MLP neurons of a small language model. Each row is named by its layer, matrix (gate and up: input weights; down: output weights) and neuron, and shows model dimensions 240-495. Each number is 128 + 32 x the weight over its row's rms, rounded and kept within 0 to 255. Numbers have three digits each. A neuron's up and down rows have the sign that makes its largest values positive.
Before each neuron's rows, "fires on" lists the tokens most often at its 100 highest values on Wikipedia text that the model never trained on.

fires on: " other", ")", " then", " having", " that", " Other"
L2.gate1660:214159072126129105146144091095157148113182132108122175156118178137116185123147139167143140167113082114125085137164126097167134164136096077071113171154136061146126096144062167135145179115103114125113154146113080102088153157089099099173100163113120161135164121104144076115113159154112115109165114106127148134161121163109129123119102156083174146103084147143143120172173166129093167041103132167123138125152138119108155132139068161165146120043085130146111102136085124129161154125099142110139082087157098133104131061129128107134112116186127085116106098111046127067164111125122152120166107093140112124142148098136224103194163156100146134137148125171117151093176135113130157140073200127134110173109195132177118095145115150116099118175132123122063105127118106177130115179150151
L2.up1660:135109112166127125149149137155131144058149162153112158088159160145123106121068159127140117186109167165110176173126171114090108133064174139101052160079126099143110072182155098120086122140151142124140109075098173049096110134125148116202129047161165146125103139065135093106091142137130149106090148115078161164120111114141125130155097147158136107112178150153074108132157031160135146149141155164106126104142098063145112121105119162150170114109137159148136129140135150143192146171161112125143175119091161151128173120128126129110141154112122138121062116110084093110140153063122088125065187095149125095156130058160145084188152104140078149124184136082111159131130097138069042121134142067123095131176157137087186119096123173143151129145134157117176117101135094165159091158162143
L2.down1660:057135157093101136144102124082125085155077100134121116150097146166106151125125098110127144193142081090157095120137177080118078150152157109134195104137202162136117089136113166186136117128105129167139135082113142172047167118125124145083120172105085092095062128169091134162136096157102106145171049114118117113161164146128068139149147085108101125130134122154156161146105115091093143173152075119163111073130125118096153140160111078175122147160113127146151115158177075111060094171132160145138109139140157142148160168114094153149124086133123138149110115088137191137108121146165132127148085158140131118110134160156105104135133151132086085132064108113162146126196144139149165197138160192106116133082121122150106097118165177100140115101118141097120127147104132098084150070166156

fires on: " of", "z", "u", " (", "o", " Verlag"
L2.gate2706:128136163171151118110152141069115170127143072134092135111086130066153110125159095148113097124141104187138135136108105103118121104143140122142125170158123146194176143162137136137204142121119094183146055126228084106172153127154236132100151128118119155099098164099139175124185121127107141083088117102111138117121137147120090120112153093146128188129130154174116139114125066161065128128140113129118135155172102154113091102099140141158141092135077145154128090124188121131160112113058087164064138084147163111129093143158112117113053123122090168111196145203108136156062183143140149112131175141137125083065156169161134095140142173168068188133181116110156120105162137151141098138145104204119114193151109163106131143111148103050072106114098119118127105128142172154116160092076093
L2.up2706:153119078147139108125165167104081178179148000109070154144117140071129162124122103097095144112169140107158106170161172058082111126119167084077168137142062167112149156147109088149050124153122152113126078110182126149180136142199176183118112147083162162106131185167110087173121145132063200103111108124107110168117080149136121118144113135101146176115104164099155091180182095111083112109088116119136151151171079089097145114084133155099138086181130100106109140110165062171168181105178110079048134102152114118107091191161106143127158116141105212119113090130138109117153068101081099094147102100140112126138104100161129143107124148149087117145127157200140120177125097120123110091092165156068133174144126114142168086188110123109096174113094153099166155084112109136051165104158096
L2.down2706:134107146111090201093135090157153159074134122152112159146135119156161137161143106110146120165154124128178108112169106106165142145181135140080095128139123102115063101149096186137123056105073118153144131109121086130117156080136128144136138122123111104170140072116156152127124176115131083116092188133141174148157123128126144117125150154135118103158116088157071126161101094183097153090085143094150138152154126160137108090124122114140196174063145125155130141131126178133113088175087112125129143142142180111150152135153173121157180127115115203080122108143117111099106140144118134118181098113110103109151099112106090144137094119147158115180094127140129101157110110123119131122150111137116131072109110084114127095059096063182123115123101106174095113131140151125120179173146152

fires on: ",", "\n", " |", " out"
L2.gate2734:132144098143119137168218175139082076068140103158103134150096068139143114137148110097109153182144146128168156141077148144135142130135108140082089172120120199035095131146181161189105106093159115184101058163063115142144120122159161156059145115121118142095105165144081140069125129108112123130125152114159132163122102124151149161107131126146153134155118122152079121126104123163184167165173177125084158079180103140101143175147156152130105144121153148136156120144129138157123142108066128122121112077125093182070106151100154097118105131126155131094152140085183179106135171139167132090140168132132086126151103038160115136108107066145123141128105190214118153137118134127054171089157128192110139096130095079147139135187112146128099018072149148091131143139103107104114174162065113
L2.up2734:143160081107133113134149183163077147160109099121179117134123133109139133117108118092113119121091137108147131137155120161116137161060092135082104186129122068094073123144090082126053139138173137132138106089123127191075063101117106163159148124116053131167077138118149160132125112119060153105065139130121159146109136110111166090142063135140124075114111090162125120144109120152132158154165127126134144137125093140124135171111128145101108137072126116142162133119115127134140089148118111168056085112049058188162085156140107179193220131099123106115135143180125107151112134118112130153106092145142126139134107095140157151124086099187191123137124071092130127097087155112135104190139202087130085138125111133126126071122163198110184112145147118087171138116172139182123162075046111
L2.down2734:158076100120127135103158135074154079113122048135118111211087082148099144148136136141112144169210189145148096104136087067106064074048084109115099099129090178165072178154105165151101134138149193144143119179163135125106108123154187112101098098112146141155156114099061158136104117164149119155174088114151146109140075095170098182142146092170152135098062151152101117167098188122120116176134126121146120092161177112132129121052112163120096168123156162122134068147142201119137156124143146066099132126080184130121071158090127126077070191122115146109142133186129143129124080108067121150083117110150084182151159137101099145195087112086190160124108133121096133148155158125181144137123133156116141212189124121120156107127100159150167104137131148135131144217117080122096166108139159

fires on: " of", " in", "-", "–"
L2.gate3007:120044141066153163110137099165203166146202131110138098135071124137110133138090153215185147102104097120162180164138098098138129106147160111108179118173134059163140190119158112083150094171177121146141105150124143116124107113140163222107104126112130122091128167118155173104147144126162158089132162116113113170138099076071113123070069108087159147137096147103150153131162124085122127096167148141059146125127117166079094117106084053096136107121074109123135112121188078172128105123144095091129172096166137122140139172113097098179098129101104034161131185202114116108159131146120119107072099099136137121184110101132137139115086113180108156211174087153113061113079109192121137145119102029149104100158137179171102126163127161166106171142192154079125129092114176163149108140156114
L2.up3007:160133114087102138141096132161160133138167154164111094104122078145137067065158132124165070095121137129145120123162139167078120154115121108130097142182163140045128178146133108097097114142184104103155092151101180103143097143146124153111085095112155092163115090175140126137151203105159126087110050226119088116121088129113143120126109062135139218073154161134117110135097076148141138155092048180105153117164107120123121138129131142063171163126132122150156106196143126141161165119117127093095151153176081151167145148087089111160097171116095078124088181153145129192124142152097123144135146079093158116099167109146188149129113131163156178171119130092115116119092126066139132103173110133097081092154105151104153147137106174208092213109153151112112172014031184056156130101153081
L2.down3007:174150110092048173071120138125087107113081168101091154114103055112083128108139158125130101118163105107145117127140113090139097168082105165095069111110127122148074168086124128126122131089117135109125145067157129160108129112141104134108193113137106099137097112119127096118159143137186158158122118135193116164142128154131061145116129039082148122128104100153132143113121173147103173155095125124121152142129112141137148117138169143142107143180096172184082107098121131154149185168155146132125133120186138107092134131161139117118150078124133140103061143171105163095061131121169102158123104036207164129174118185138148125090094122151145128130127098111124178113125119095103132148165103071093132089150154105142086132169158105107097146165144126138133141166131079143103188113142096

fires on: " |", ")", "″"
L2.gate2779:159102151143137142155150143096129136150169081138109145104141088098147199136117157141122153173177083157158197190134108079082144094167138096106108145094155102096129152189140128182133147072136147138104105048195112101140186130159154063089135143157131143172150154134128149138119154128099071083107133159091194182081135174152126080087106146191141147137111082120088108149126115134110156088125185113128141081141142152155150131164151201162165170091132147116111106182164064130167102142081136128127128098068108158166119132111167172125155165132082079074114058121134156088154141140150097127169108142054100163148041086147148110164110118154148139131148122226121142155141120123132134120153085111115171137052152137132158129138146104144103139149148163163134023105090125124116162123123136
L2.up2779:093211090146093135125142129093085116094122160119104106110123121153089173128122142190130142174166124103115121127123124130073079153085099085146123148129115116157114086136130135134105124097043095099136141131107160106059113135075100244173141118112096112122086144107110118134144126152123128098089138140124110144140122073093113131139181127101132079148060164091131126145091089089089086124124122106118201164087086061199090120117114060131155151139136113178073177163189086135192142137115129099137156082140104148144154121095202103146124145124069141174136122109095087164117129128167130130117160127114143123101144153130054131097119128156100185084135108065131182115157174119179107157133094198125120201208084140116071145071167162169104100125168127199099143150110119168153157130091104
L2.down2779:100137156090108130053198123179119143108093054142106112111130148090125156061061110102166112094141129146171098158073144068099099149145133131140150145169098123169084095102163104140130167136176104107103091162112148118105077150154150136147147125092155132233126110105079159168136129106160130102129101071105117154114160112144127150118120171078174137110122154151098171161130149108162084122123155149144097138060167128152155108110137112090118119155162120138126089170130145127136097122139136239197090097154116079209113156121136105101069133167176093123134168121097142074128112127165153132113116158070105123105082127096159141111102119135143136173093145108162105161103125151139139128100122109143112196147117109091129190190145114202108132143094122095123126121130115129189046119126103

fires on: ".", "_{", "ruk", ":", ",", " |"
L2.gate2686:093168149145072123176115149166166050193157127136155089131146175148154148161109100137162135120171148167186144134106128082106139148197134107120140138149123190169172111097128135143129105195134129103158113046119159083172166170187116033090100097093159109145153137106130093160130125099138099127162150183202100124103170134121119050128113128160133127118143167132175132145084091149119143154150150145129113071127129144063145061133171124100160154144160103190148115065141110124186114122163127192136103118091113108155125118117126134149132063181118125092129114145166076136178146204211158085165136115113091117186148096138155190149144115122103130121096091158101110180053121130144126149056095140091175162121165090105159122168122104156137145149112138066094092168101156156144057131100095
L2.up2686:162047128164042098146110095162103146108102115092152096101145044103154119143139142061122054116084121112125127089150132101159068138149091122132126139158165159093120145175137125131160112103124146104065056138094210164136109129150055179136133087117141125099109144113108122121117134151112139138128039162155107157150126091170164138103151140104141123150074108131104074156152165113145132088166139103123175134111139123091125175117177106169181142137128080105167091176126166163128159144200137129157091139147136102142122165111126093132103138123125170159122172117075080110130147139171108133120131089119158100166102123161151172086109112093125108137105127145139106148179102110187094150073148201088110146181103112201168125149155133146107144219118111131096126114174109105154159172079121
L2.down2686:157112144103147171091113185147131125155095131141100150106162172145053152092091129145081174166143191117109110120098118164133056113099124126135134147118127135164133144180118111153076150088151090112087130124145144135131080145077131108093193145119111124098158122140101154161153184092203071107107167175161120130092123138181104111114103099107072093081113126190115169132157072192080159100135113151086100098135163166116139122084084092069130165128093095154103122120151039097125107120088137167145106119112122105101118152082127156166142117142163121108143156142182209110150108146143153147104136074091074154133117146145101162155131158101151180176195134113129115114115111112079113139124143095113114150046052086127131117125135108138132142095134150129163068130147135083094154069148131

fires on: "a", "i", "o", "at", "ah", "ari"
L2.gate994:106108140129091090137140158152152137098127122093151068124167152088145152079120065152144134090138125106144110157163176107118122092123129104123117134124166113159100104152148116117113140124108150135085178087090168138111093101084098160130146171212173167163152079140129088156198112165154150135119096116133174111193166109173148102125152150117152150116168122065121101150144158175174154121130031185151161117185202161123066141170132133081121126079062119161121206155185188118116173124147082134125160088179142158120106119142152135144138138160135078118109090108100082079098099123117124150170145056188174098117167118090097124161112145130103178179112117127149074135156177096106079100135153099170085131112140120126102119111137111084144097101141122154165158123133160145116130103088158
L2.up994:135110172135093075077150159098104114102171067128084044101175113094121126132086105127165123094169189084121106154126111172120208132111075099150124173073141185157149150093153096110131088115189158109156174072117217103067103100128197144080176088106146151077092171159084141115130131136134118104101117107079143112188143091097171120127197188118143142147106124086062109162163118107166142099092128113140153162123114157079116058114096111060105102204072146157118142127120148167111159137142098150130177081129138129108153094108149141143139145143133104095112167085121111116172133148169071143099115063157196103117105137102124140109132134152151149150159117106160078144217123098151142118070182126097113088156078090111155121107124160062123054138077086169119163109110182111104107164182127
L2.down994:135150132153186213153148082098175089128147115144104195187109138152160121114147131147143128146122113150139142111091108144078146181096137075124161110124109112158138217131116180132151160125130050146132079203137141137166141186111150098129119163115116122123156156106133111157177115097120111097121113137103149116145110154178089085176105068164136122121113144147157124103097126105219124157155158147129145098134162085120154160191157138182100145138197170141144108116093115192070144087108133130211116185069131119081200125111131104149153085088148145137142115158121161151161123061169148141118046105114099132131124082062108129061132099101139142120153223069112125098147161126147121122142090200131122097143138159098124078133137079161106218125151114160135109127142085130121125155115155

fires on: "o", "u", " all", " O", "a", " Game"
L2.gate893:092103113108179175076079181061099147112143122103083145111161128124125124088137147128139121203132118141188118180108160128116118119126092145175191118171110088157141145168122115182076128140100078137111167140106112193102097123126161121197155132160122147074109118168090138104184118144140169119117031142130122092131182108120109138123103176113083096144122150118110134115121122121032165114095075094194106139177114195131126113124090110125106172140108115148152139219184097126187108094126082137121128134105153112146112143096098102168118183128085100107123185156171132130133111178179123114123069161137154036130179158165067119115065106141122102127153107145089123125136154092096027163115139154139134130103100158147124092056160078127118111145173119118121153119152164148132097111161143
L2.up893:084093067132114162148146140067125093142202159129108116109101098079126135136114131098114141148109109101180160142096181131102096086162057151158191212178089114131084164169172083082163136152143192134154096115123190120070081164057122146124122134164150131109103129108124137129135157182090101104074145129136066152157120089139117108103074169085127088189150113127139127112118144139116135087117090150150103147148181132196154148196129115122123171116121134064154121114173056106176178108164075162107067162113108138123112172137154143165112106145095126129147148086107223118143118136153097071136082106107138067134114166119118112139109112136121106140147134149113095066137138073103020097090124136115148112118131125128081129130120131119098132149015121124085126122134133122147170095121104
L2.down893:094108154102164147105107131181129162097089160113173158150144159178114097158119140148114179137129143151086113132135070110098125114160154117096094104066119204126148206165134157143084148080115073116102062163154057144136170137183152131102101143071094123102203122184138127173125111144160178116150159132162166102132145127100083118144162098127096125146183106107135088132069120102154121101181099156102155126120168182110093193098142139064167107148141126165107148166166101135102129152106102173132087113113113103069130092159118124158107150161099152093146157070141086090135210153143105114106098134144123147120130208145124153113152156086112176178103191089133118125122137130153170101154099106100136149159187145105100102163164109134128136144150127114147119154062072146095078110103087